config.yaml
d_model: 384
rope_base: 10000.0
init_std_o: 0.0322
init_std_up: 0.0322
lr: 0.0106
decay_shape: "cos"
train_tokens: 696900000
MLP neurons of a small language model. Each row is named by its layer, matrix (down: output weights) and neuron, and shows model dimensions 128-255. Each number is 128 + 24 x the weight over its row's rms, rounded and kept within 0 to 255. Numbers have three digits each. A neuron's up and down rows have the sign that makes its largest values positive.
A block is one neuron, or neurons of one layer that tend to fire together. After each block is what it responds to, as a language model described it from the Wikipedia text at the highest values.

L11.down418:104155159111120117157136139119132147161096143130139149144158099127102110148129128080124077146179134078134109136162124073096103115142124127118123133129131133151142129124140079144100155109136138125157168108122144152123131109135142146135111119106168127113147148101112139114156117167147170080144124090154138102148121094133145096117147117163062106140132168174060121095092091144125148148141
L11.down751:115094122113147186139063120138155140134155135142114137107098109153181148138136121124125123115114118117138133130113100097111115139092106108106096107124086125116112178065135096139139146137100122156119190129149141153132151123108126115133105143127094102085105121129145134161104147133150119110124124112147116083085143157155140159125058135156147090076104144137072140143113156141089154102150
Description: Mid-word subword fragments

L8.down48:144132114139093139140146087088157158078126105119119150152099114112139102145074107111128145135116140082096134086111120099107146110091138145080182132136143085101122119113129154132130133131139073175122106127156142119101152135172104082135157159101134151134130122138074147126126120113081079153135146115144169152109098117117127138126125109143138127090107147163133172139146108124115080124131
L8.down197:122122103111139131148118192122121142133150165115102094120120089106157191112082113159186118111106108126093121112128135131181119130089120174138164093076166157120104113103146108125134075108156111129104108138107135131132092090158165134110121166154175152139081124157157134131159116105112146155153147151140138140158140126119113096147109133156137122111129158115170137135143115160126110151109
L8.down235:115129117136127082131122137130089113125123148120071123114126140105137138088141125154095107083111137158123105144138085123129123074091138151178134139116093145141143106115142114138119164154125136110100122145135148127115112127133115167130155116129084135120110173158115107155143182139132130144102103076167115153149101137150125091128120158082081104141115143096123139169114111104141100171128
L8.down308:152113105111126129150129101119136173098141125135130111082148139112144148113111128161124150101122071131098122079133157156091110102107151114123126114116153117132106129114133112165148121121124158160126149148104077118115115141118165147151128080121118127131080174139135140119152157107133155135147135135164130104131120121143090139112161114112157177119117143140140132092095154157146138101139
L8.down315:132169135115107105121114120149163145119137167150137119088116085123124144129132155170131117107097145150111108103128142113130135138150116094129141094085125087096173141136162104124083094105134111147094128129131113142116110147074128130120177103133162139110100155154140112128138128154127135161136102094128113123128095132109097159107111110087158168132129150124142125101154221088120132162115
L8.down353:104183143117111154177125123118192119143122123077094167109187126149087119137094115165176107095145148123155119147093135173101079104117136127093149126132154156147142111170164128121085128141110113114120152132112129159125106104112115137111148106127158151148096117101120125151126166096162185099165139140153111168146149105073130103126113128130122148110101135143109110116150098153103107142153
L8.down824:122137125156117063152103122131139118175146128124096144127147135154140119131113178130155127150131109116160133119089155116107129098136140147091098158147129074116136117145135160134130124123116155143111146134137111112131125186125117117134099089133146113178136145120108114154126146104141166098128094140073125119096137132117189115127121144139095129137132114149106100170113153113197143163149
L8.down930:111135150111110141123111167098172137117133121130138132121146090161114114094130129142177124145138159154165085154181143117139146104084121125123119097112137090111124111121097137148094126150172156139131107149122135135109146156150141159182121105136150139133137200115118150125127079162140132110129178135116130092143104130111125125119106108127134156077155109110131170158139118150101153197084
Description: Anaphoric determiners

L11.down22:134115109160115101109116140152143167157088128124153192156089133121091170140097086138131127111139115128134098104103111100182124074139161130153118103168085108156123109113144128155125126096102152129140109143144121112141143152078118124127106134143082120128091134118096136098103141118127138114139154126128199112125108139133142127138134110143136101135106153097106134119105140100073158100129
L11.down468:084146145122104163104127128144130125061133111127092045142143108111166134079137158161079127099139147117140083112153146134133134154153135105110144140119130098130117117078124141110169101170167087123133105152151185103130109107118103124125123170160145116138124161135102137146098160127099116150122134086109153145153137113166119146112133106107127120147110168105135188140150133101140132170136
Description: Auxiliary before main verb

L6.down139:148066152145145114116135189127102093078124161121108157124103131138086113118149101136101143160115129186111177135084144124119094143124126124179130161105106149110115088149125123150122142146117123102119127157104134112162168162129105130137139119122072141113127099142132093126104120147149147139132090138137118103102130162113100082157148133168087123105162140103156168162137119160140116152118
L6.down264:160077142132108106086088121120107119150156131142105118163185132133098179128138087109123150104116123105131134088080114139138111184150128135117178136101102132128166123177090094153136090131136109167130128180120155116114153169100135128155125129130124124150120114154128124079165117155145149102109110158127097149126110171149120143118126114120093141154133077164097139123187123131104093153128
L6.down398:122119119175158120110166125127111136106128161137094132134152131147130159129122080137126124167139148114116117124138113174133122100174125131149161165106078130115101155134133094130170077116069156126132119171144129120171099129167139118144135129128103153108170129117116122112119095124093139157143075137172121126167141139128145140122140111162126096114102122116140102124103132130100138184124
L6.down890:157123139135114130153098131117073155171132123090134168132121120167120121114124117176097136168099148124108124146167098143152141140135132055155143079113126136111114129195130117135155137175132139138144130150168087113128142136103134150125124133139095155116155154098153158133190112163104111114126098126144128180136137100112146190135132126161121127142133116101132128098094148129145128119099
Description: Place-name word endings

L11.down299:136118137126087074096128131097140121117145123116131186162110149134123115097121124097115109087135101129105155124107130129114083132149147110132110144095150125138141140141123122152125121134120107139143129102126100178150112131159160132122061182095098141122142125161105151154185142151096153082113092104061141131099136123155141106104125124139121141129093117152084141110111128134115146140141
L11.down559:087109151153075124139089143133151108100139131123133150113145138112115101144146143122133137157128141135163110107110149126163116157133117102121135143091082132138198094117121117124135127107131099138146158113120075174130156117104133132151136117041168137136140117113125119124085073151139142116116117130082120102180134116108090142125129104131098119140127138162149130132095142124088139147104
Description: Mid-word name fragments

L11.down270:141135114099150175106116118100157106118123091144129127064064127100166041125137129141133114107116147124111122091118143160120147120163121113135099081162128108136119127139124162118149131125102104113144116107111123119119153088138140100112132149111115159153159123121139122099104126139143114150069142128106133127112123118157117117145121147175119139151098112118141160145070093135119110158131
L11.down423:124126114093132124146127172140118114121122161136156127146108096116153137126120131156101102105149131161138116139191072160145147119148140101121143152166131158135148125148097160093123142105120101155155107156113158146122116127142156149140157118115108123131134127108174100134099105144107119160134162132110095136114127141099106122130119140106139124079144144150092087108133130122128106108150
Description: Word-initial f/F fragments

L8.down69:126118153112082167091145122145140087077132127154109138123113097118152141160109145084141158090108146134107133108114133092155129098081126133139168177136121160096131144083126118118166127117117116156141118135122125147099105129105186112134130130104136140154114167079119070144139115119126076115142205166131140130160114138100091101169122102154120092134088116145153147124110138156103119071131
L8.down92:139131127085140120128168122112126198117175106138112133122150082086130138165104120137091128129134143126096143098146105120123100109145132090143163210171142097152099127156125119115133121147111075139171127159129122131110117124117116115141194094148168102115127145151112141130190112153118111075130119128126091120130103119122165124106119107136131113105124149156148161134158104188123145123139
L8.down313:159126139153113167168106118124139099127116143135131160112158141147127113164124164125123153071166131103124139158114119111134131156121156106122079097129126083125115096137124131177153134069079139143103126126122144077074120120148123169140102136150079123136157124134145119083103164110139163096116093145125139111153141140113132122092077135146145158140095113110139143148134113124120134131128
L8.down431:137132127137140123148113104134151136137114130149105104121112133104132140135151110165153156161111097176118154138191118143103149130126155133180134133135161089122168126152167111112139118151112112129117098123126101136176145111110114089133137101118134134146141129103114115080174164163111129134090107135144149126145098109178127142146074176132129142063112132143150106105168117158146124181085
L8.down519:142151095121108179119102138147124163145124127124128111127104179160158127157161113144129095143149153149123131124156151145144109114111078133099142102124116150123131123148127122153139106175121106147097142145113120122124100124138096123123102141119141108097146091109156136097123158166116085082112120136095102125101135102089151118148111138136197156130141119098140135133132119147077132110133
L8.down561:120113075133143129146098114048116151125077108089121191138154142135121126127125137086118126111139118156142184153160149159147118107120124157144114173122106135121143127116141150148125090129104159151089106094134110122151098141085161163153129116106112105171126163142149132134141135143134141123136140135140081107112104105101126121144131146105125100152100135104117098139146081113125095137078
L8.down886:146140134149077113139128135165106141093137118120152163098121141123115124146119090113122159118161139166085123150135156159131096177117128124120154143126099144104142142153169112150108107131128140123114099123144117112130148152121140114106167111090116116125155127085125151123110134124120125122086112147159132117118115112097126124097094158128119117108096202126135121145126153146123108169120
L8.down924:129123179120142160104084129104116127141166119152133121113119104095123122101106154141164147119056126157110073110100150170146127130122141131115174101100113172157116143118142131140143129162136148133089099104130117114121143130148146130106109116129128122125118161149140130133099112149123185127151169117134159094130125110158139137154171094109122119091093096109114154085154124093146141150115
Description: Mid-word learned stems

L6.down281:154151148126114138101112141129133152150160115118124089117141107151154141131145093123114135112112145136114122180136131111077133064095146108134127145177154125136130111102112077184137130113150159129154119180142098106121130110126132183160088132143152134154135100117149117118131149105151147151130129116152153122117157101144118123093109126123115160120109132090125151083143197162150147126140
L6.down401:105140113148158093160136150142134170105112130104123082128167121144083115134124096153135125125129162139155096130110103117199091144129194092118122114103160141152106138129125112156141141147164102151125140140090166127162100150131121149112093139074172109086113160144134122136118129098128171094108076131137128089109100123144141101136110115174150128171118114088134133166132160116129168076114
L6.down816:123095108114155101142151092116140130123135087137143091095097129114116111099111175110124124089137144079139111169137109126132090127113147110094122163114159127139144144137120088118141153122104113115112132085130092176108127100096136155118122139136167127062182114145118116122122152134121144123098080112143154122086101116133152105092161132155083189129140109137128149172114110148116135152097
L6.down857:127141090126135112132102091131094158127119116164154136183123091165099148134102116112134119112115129110094129157116121087146140106064139065130106139123126142151071086109146137123115126140128179112108124126111179104112127163129118127119142149135153113115121129135123093139131091146073093144059138116110097087110100126101113106130186128160136126099098166129170130161111124171100131125129
Description: Mid-word name fragments

L11.down164:153106150118152104125124112130106086125116155133108141125098170141063147109144138150080170147125125159153134139140119113157168159113103129094128144126126097169161102126117155122143150107109105123112142105147115063120122097137115153125138091097076152125143163082138142114116172099145142144169104156132136081152131160159150095152116108148132137132123139115118150131107070118119127140113
L11.down498:113125145155141118131141097148152101134111160084111163127136128093123132124150123147134126101125173114097102111138117125129142114129122061126111122129124129161098126139119149109156163109083110175133119101124129152087142110133126111133132167146121141089132139155088124112117117143140151136176145162137144105106143086148137124158118117115114125138122127129100140121112093086103186142121
Description: Sentence-subject name endings

L6.down6:163135136140122125114151182156125146137122118133122124154110101105126117110135133121136126122119155112135119131155122139113141093147113152103138119115192145087118089126090110147124143140106111139103124141121094119102107121161122136129191133128129148160125133140089173161114131096121137088121162123102138086140145101126161170074131107117116131158107133118134128124132140105112110138129
L6.down255:109163154164122141153164103169105110153104147127109066090120128136135151115145137128123094165175157116127122113127147090136105136163106138162107102123116174109122135143113122116134100125095132107134116134114155100086106140144145155127132103136128107119124119123075125150158158119128147122143173145161124148128143124132112151150164135154121105153103147147127148118149100116163133096114
L6.down619:106149107110120109135095123114125104138111150136142094132119143110129137123126143150128110128137174127146155125127117149131126117128136087146070125095077122133129132113096141065155156108054128135087121102162125137122145125152116153107163134130091123117128140114151118134121175106108128174145131135131100129130148179162100107142128151106149166143115124116084116145098172138127127118134
L6.down786:061111136141107128133143088082112126167130096101102112139136123180102125113122148175137132089140124110118101166109126124107090127145099166160072132091107151116131137152056137143148135129157122136083133091115145128104133080125162151126153116116169115088109137123117130107139101131133166137129141071133132122140136101117134098129093159152114122129140130186126147163157130104129177103114
Description: Token after a proper name

L8.down90:103168147152090124134123160124113116180131151119113159125101112130127148148167159191141149133138126118190186125105102160131131100123135126134122132094127129137136167160164092102116123141115137114150077148127105130143088156118130129100133136142127148113127119133153119190160118140157084145130107110118126147142096150132116176124148155115122145142085146134141139143121117186158136122158
L8.down250:136134122135162094131114133098131109120143206143110116128093141122135117132105116122116114154133138089176175147110139160138122142114143131117117168129098120146142125134129142099132171123113147132186066117144163090118130117130127126121121146120157114117119118138133146153082090137127138143104150133103157098113135119186110160116146168115145112125146162087099136155150144145185157134151
L8.down267:135151143127135100147105158126124102131112128094101138133143147106102146174124130175143112135131139138151179109169155117127096139137138043098137119092109127111097122141143107098120136149112136109121102152168124118091115105166166139160111136070117131109133115159109145129101157128118168145147106108129122120134081128124122138169126124140111168131118176126115130144107105105116137193149
L8.down272:119142121147128070112117134112082118129131147129095092135101100115137140150166143146114127131142137138139153145135145134106106157146130062134106097109099120127104126136150106120124122126127124115145100143123141139165115127123154118125137133106117115110160134186151109106147118055143114130133155106180090120153076110099126110142126163122119153110151180074126107121115120114132124139153
L8.down405:151172151163124165124097102138125142107118136157152059153114114110132109120127159061133159148108153106106096110115136112078113150134175106119161097112132101119139140122105147133176120152146127159151072147179102132123145158104135051145132126157152106126119118148156124109141117146136135111129116183111160143114141167112110171117127118104089168124143114103170159136129131150145131154127
L8.down592:080092112180184143116106093101135137159113150134156110080135095126135109097124100110138134178116114116107110101117135167159163119107124109135148145126159132155121125150108124112158110123103135153139141147148137152113104141124121169150108128174130128165138107068150110090105143123139129161080144090141129112170123108086129153093124162137154120131123161093154132123094124146121134127115
L8.down680:169123132156128120128134149142120141165110160132109169140090144097136146163137120137162153132143113149134131127107140142142081111124106127147117142075127133157087130142143106104114137146121113162179065098161133105125082150119124119118154148136160118090112093152123148115147104139165133151141149126108101134122164128138141138141148124125121107139143105135110169153118138145151105175154
L8.down981:082135127169126128137161134115078125128147132135108211136101108143136156118119136178166141163140121114123141144140130139142075104160120098171085133110096147137112089127125117132151142122135149190134125124112118148107108135157142147110133104114137172095133124173097123137128133123144161153143112135131137130173128143114109101144125151122111138131113123141129152134088124125123139123132
Description: Final piece of repeated names

L6.down212:108155172099130116177112134127085131114163131140174167140145147100145146144071158134157112087129140132087103182127120162141108173096129169090132122143116108124141119130150112140127139120159152098129125135113147112152157125118183109122135119101120126169083113144089138132111143092148106087148139118133126153077156154109170124164147112152175130101140140118130125159074152148130133136140
L6.down237:146142131111107166115084161187161110102095119127167123157135142141141114116103094114082132100085156156125094144115122100085113110159143112113134128161115131152132122131110125099126135147099106112175142159110114113131108113086141136093131115126176135089147139131094114135147133118085089157148125101137115120148165127123137163134126136108104168187133130136168136174168103087119149107152
L6.down863:154136135113128117159120115150148160149136095125105160146150099082114129172155101117116134107108116145131088144107123113093146120109130110152143148115120122140105166103128150176122144131146144126130126135154122125082112097128110110157106114125139110161112146116110122156137113088106117147130139089110060178115074158141155113154056125140138106149149100152109160124135145113140109123131
L6.down915:116152125120117138109102135138149126151174158134132139163122138159127122125115126125104118125133134142114143139127146124130130165156118136138125124086139121183156129143145115130138168154175117127106167150159086154117127147159143122163190114085109148122127142121140124081123192120125121145079124127141182122143124134154115109109137161125103156128147096144150149130122134175110160084133
Description: Word after a preposition

L11.down45:093144116146066126112093142126068127098141106158099137132163174100099101167119128146161092110115178070123177119144135126093114159150107093115096110150094153118157099098142104108141153136147103123112157126152149115110113161160132182068140149154157131148155129144113115079118110118130116115102151093162129126131170158154104147131126115135125148148136148143122164122126132090103154132092
L11.down420:106146074113106106169137123160107102129123092151102143108117148112111111141145134108123122136098134121131160105100091114124136093148147132119125090101171122111149151120141155092117145140118125124128116140130129151110130123164142125182098133112147114129134132123133174119062154124122097143114168183101176137111117106121118152136145148116133153108138145099132141124105166136101143193118
Description: Proper name endings

L8.down46:104099130148153158099089142133126142131072173132124120128159106126155108158098070182146153076172120112127123115147120144157145160160140104153067117127141142073124102136105124156111124126125105152162120120102125105128105145096123120172128110133119138134167097097091143140146127110106126147125099165139146148125068153116165119135094170096129137125102113117124146117096097112129110108129
L8.down614:097175126106135095102145146123179122170152165113116163107139119113150107102110138123133146095161171180081119113140169125166136117108138107120126146157109108132128129117115092114103130153123101129145155146039083115134140147152131100134137133154184127091135064147124169142130068115120135109135121157131115147139150174122113139123110162137125092137137130126141156136142134120154141137113
L8.down615:099116109143105107152098153118167119118127155119095126139151125155107093119128112105119118152112146141163083121101162159148133138108150111157160118114101171128128160172112095129119095082149079115111140118102137137111130141153101092120147122123132141113170134106103141169102116138131142127133146181126114128111118139141132162095083094162122156093095121170061160137130151111090126118160
L8.down726:135129164117175152168120150126128115107137103118122151108155116120136092170165135116102148121142152165126116145135195171147120117170149127129135113103177131135167125126108090162126143127126123120120109103122125136116179097109122156121136153135132135130170097113153108129093155127118159131144152095129092088117114154132137126107096127093098176112125143148085106155125093132090142151170
L8.down751:101144117153138131172162120118101172119151152143151112131170159167098152157113094103085120141146115114087163123125090124119123138134146127121129145129117125121150117114109116162142130166158119135098135166122134128109134131115118107133119150094119128152151140138132131132123149127104144131134131136119107118120079154117153126161090133101145120126153144110104142151132127194040168138154
L8.down752:088098134115086130135159111177154139120136130143142097139126124118106121075141133183071147113101137105129115138117155127133118191118086166122130153141125162125095164149122095079151165135154136163130105138147121117135162066154126110170149129127126088142104120130102095112126143113108124109141112109123123162126072143104116094130165108115123191129151122107128122118114119144097128164100
L8.down808:093119178158142142132120122098137125146130093134082184142118119157168135122087139105158113137138091162164141092154124133156148154104153191156125139115103133119112131151139141137152165116158133109151131114064117123137110141137121151121125136139159120100155171132135116115135194180148128141153163125116126084086098113141090107152114126147125137109094097126081140130137194110159133138157
L8.down891:102118138125134118117107163108109101082138097149095150137163109133125125113123122110118108140135120140132125123111158176149074153175151138163116122098104162145146123128113075143120146110143113122117119136150096167100121120168148138112108155130174128140150127130129107113193102105119145098121112114146143100121119121094173118137099149157148200121124131145097126137107127114128132132086
Description: Mid-word subword fragments

L8.down87:092135136128136140135047081078117153127165139122142119146129109151155133112111126121150146178170127102126077141125159114100106138155138140135148152144148121110129068100120139130106155065152122126142133166145117117138123092155152119132126100173154105150145098159120098132139132138118122158109136100131110105142120106130112141144093164154133163118119171110148102135090101090131132156117
L8.down202:111126144166086113128129127154114158122143141138173102132119101140104110090081095118161125085105147064120121126137125115136087119119122116151169083169107143162127077136089106152105121115123107133136136120152126117101092092096161152111133122144119135105162119127152092121090164149153150129137110102103141121121128140151140112157132100147118140141097164118120143109105130137134086117131
L8.down300:114167144181128120151132092135134125122139109084115112128083111140141098063148164083131123128098124123135093157145122156130136128120113135133148151109110133178145156130068131105141115133123110138131131147145156129135084121127151113129146128135077119116176137150151128113135069129104110142122087148141136089188137148180150152134149145114131140172107143103129120125133133163095103156153
L8.down608:154083130170136161113113087113154148138133163098135083155134182188116093097117120114137172122118170117137098129148099156130089128111104085136135126165100135106129112098120152086145103128128132144137094151161091140161105115131118119153118093171129117144135142145130110089177138075123173131127142184131179144113140126134108167125126129170095102118144154078146079093079140135109137126135
L8.down622:167154158135172171156108132125100112155110165129120128120088105162083141175117084140133149167139128126137078090145150166124100115153097130102116153102115131119149110118137124155091093130101098169120100104119152109165145123100124140135132146125130132099148139144119108125095138086152117134147091149142159135162115077144114143115116093105130085153169068104150083147143147128114123141141
L8.down758:141144144154113138155144139137156134141106180109163116131138128136117113106121099117110090144108137121118116152132108122166125168123094098101135122127109122149159087137124118142106164147121104116142094138179106051133167143148145128166120105121112108173132130153073177123098137137128115135142133130112126167084113134165175196126128136132149169109100084123155156134127131135097112120125
L8.down953:140115111147099138135061148151124122162087158120142128112099116127135133185103102123108104192097134084130117143098115123119128140148092110146102126125082135115101117156126154161147106115122132146146117117108142088102112099138134169144095129098125127110172187136126141127141136147084088142105104112127109132119145136121132115139135139133129108115137121176210115121141100160098149114159
L8.down1003:131124133122105097131154163137166138096192123126108106120121120133085115122142131150130161147110118089169077117159134149093121154144153126147118118165071130105116138190126075154129124115152123168127075143153145128163114157105148106098142110113104135133149114124129134114115142134157122148115087150148118123110149174105155103151144091163138109154110117089148106130089147119159129113123
Description: Place-name final pieces

L6.down202:116124142119129148160164130110168155114174128139152144116136139126108128140149119122099060175145119094122118105191111143143063141100149136142177176128145170139121128117105111122128123163149123079139141120157101157173136131101117149144130099154140146128150104151117134135126144144110174135120122135120089088140095124123090137149129122159121101099158126123134151178151137178150124148185
L6.down435:115133124147065134129140129112119100127161160149139135128148098160120089138153106158096124192122099144135106157113143144147128109136145073159122115130134112136117107118126083135147145143112149144107108140142113154148066108140101128125152135102111115116129138125177116139118144180111158124129115117121175135105126096132120170100103135140125108113126109127112118149104108085147132155109
L6.down623:120119164137116146149103168116142132142138090159099125152132086123131109145091137131119082178094106159113122125118105129108136155100127152172124115125129064168117146158080152133182136146165134103143079183159108150112140131151129131142083166100122117090121111118141163102093168130122121121151089123106122114125131103137163161098129074121144122160146147154139116144193172135105154123126
L6.down659:102128154144109116128110085140152155122142145129108101135151122113143147098158126116147144086119124137158136135090132154132116107114168096121156091131084078168137115113138109134089130111102115109135132112114144103158107136122115139112121142149088133105136145159168135094135142111143130152165121096103129106171130138124103132116143130185156111128081121151106134179095086145157168112154
Description: Odd word-split fragments

L8.down33:122144101107128189102097142131096126098122138148141098138115112161154177098153127131125137122146160128104134089142130131104102130137127063162077128141113147146146128114118095129094134122075116147145151131141101118131129123102162111134153126053160109102178132120134148083126106137167108086115154119164153152101113163123105171116132132110140121154132190145138109100136109153082104156122
L8.down124:123069179143121092120130145132136081113145105140089131157126100139151139112137129180113119135138123105093138083151134146157131153102142110159096141144129129103171105164121166153101101106155116109148126139095188148102121161130127097141133137183116126127149148144108146098124155117124165131117168176208153088128160131138186112115129100107110175120133141170081142094159102062105159158125
L8.down131:108090109109157074146128169112122137167148130100132112157178131099122129131084121153083114146103157096117122124104104148120122114119144119109156127087166064092160112138154157103100141145141105148131093137126142084118115124105140138160085147137123129148135153137131106107152165121128128122171133129138107119161157122157130142123125159101130136113118164104111110147172141100152100116116
L8.down190:173103120135085125127139148175139134141122128136126145136137165104109120149123108131140137154111144088120122099128181113108114141092144114158084126169137116110095134159154139130141142109148102154154140114120096058134141136116113123110069101103084142133093108073118132149095144148112135130177191172134100155111154144172119188116125121097104113095138143146092131096105118129171099151126
L8.down619:160138141160131136177087137124135126129119114130106136138129145121077107134115094108076114128118081128116127118106142173129195132112116154141129182128083157156159113149123118093155108104172125180131054116103132172129130175153131155130140103103144153156133122087133099087119170158123170178079146119187138129148132161155110144115120083200133108128112110124088095136161082161143119138112
L8.down760:133115160093167159123090144120094119096113170130092083154096150125143129109083112115113133155114116140109128111114121115102136122138133146155147135130142112159125088143175152088152118107124128101127070117106096121138087122146116121140095120156152125111109151132089123126105128112102132147146146139086124120110132127114119119112110126145156147119128151122090127151115151150114133098143
L8.down767:144139117085176167128107159108128161115138151132127135150104108148117106188111150152119146117133133169150148150121144142089131128137152160146134169127147149116110116133165148099110127088093160147145101155141078144121118146080162119096114060119127117132106198131094174116139153141108117140150158130134155128171137107170121133092145143106112113151123122146133125126141084117156155129181
L8.down1002:134148095128131113159150155105091165137144083127191145151137124137148066172121092129138138118120144134136118087122151150107121111097142104121146123158129131135142117150120182119157158136127140126135138126097123128139112164106100112160176112119109130108115136164143172103137145120106133117093125168101106092111138143124143121165154088100112118128119097107141142092113118169139142111084
Description: Biographical main verbs

L6.down37:143101102129162128149147149085139129114088154092143118124179102128120125102058133097077136148142116113157115124128151152111124133120122082145125132153112115135084155115132135132148119139120098185125119147126108145140150130142107091130106172134118133102158139131106077122152173149100146171139119148112203150113126121130114082126089132110137129142139163143117139136081110124135128154117
L6.down587:105131096169173158166108140145154121171131141138097113143136070126136127100130161137106116144132085141169132104156137136138151090109129127145099098105104094132143097137120125116131171118151119137152121141111086149124127083134107093125097160122105138119133091114100121135099174132120123111133112091142129151152130130125118157153111111167125155137100167108137129146114133149189151141144
L6.down597:101117117144135140141138084149103154161098138101146109142098148143146135095118141129161136140108158144125129157153114123144137134146120064091119152113146134120122126150133162130126148118166110141160099129143118134147072148104113112118117168166112133156132119140122130097101148115138106120167144154179128119147168143130145114144039103096164096156179101144115117122073163110137210144144
L6.down759:132143121160137137145126141183092170183147120131069069139154111127104123149097116107124118172135096142131135157164094150140108146134136140135144143155143190152111146181135107114126108117099124130149100146122094130133118142076147121146137132148126170117130167140120108145121113101150142155118063112147118138136130119103120135128100163156135159142175179084113132136104114137121167142107
Description: Article-subject reference as sentence subject

L11.down743:140147139088122096146113131125100165165145133144127155119111144128107094115134130148158151140162122127114139170152110117146105141167094112090104115100139096094107173114125150133118186111077138190120167105151177118116160127120109108096090107130145127119167115120120137123113118110145131114128112161130104139121163106163126144134120130188117121128147102131132114124093142084148095141128
L11.down987:127115091100152121117145106155162137138095147173149108151136158136146119122128144102173083168134118137093110090113097120177081155154142124144109093117137113099180093133132063123135139154098128129116090114123147104168155109158148135147147118121171095126150116107103107120135087094145146103127106145121147114106105135155153122172138102138141127144137123102137166170133125157108129141115
Description: Noun-phrase opening determiners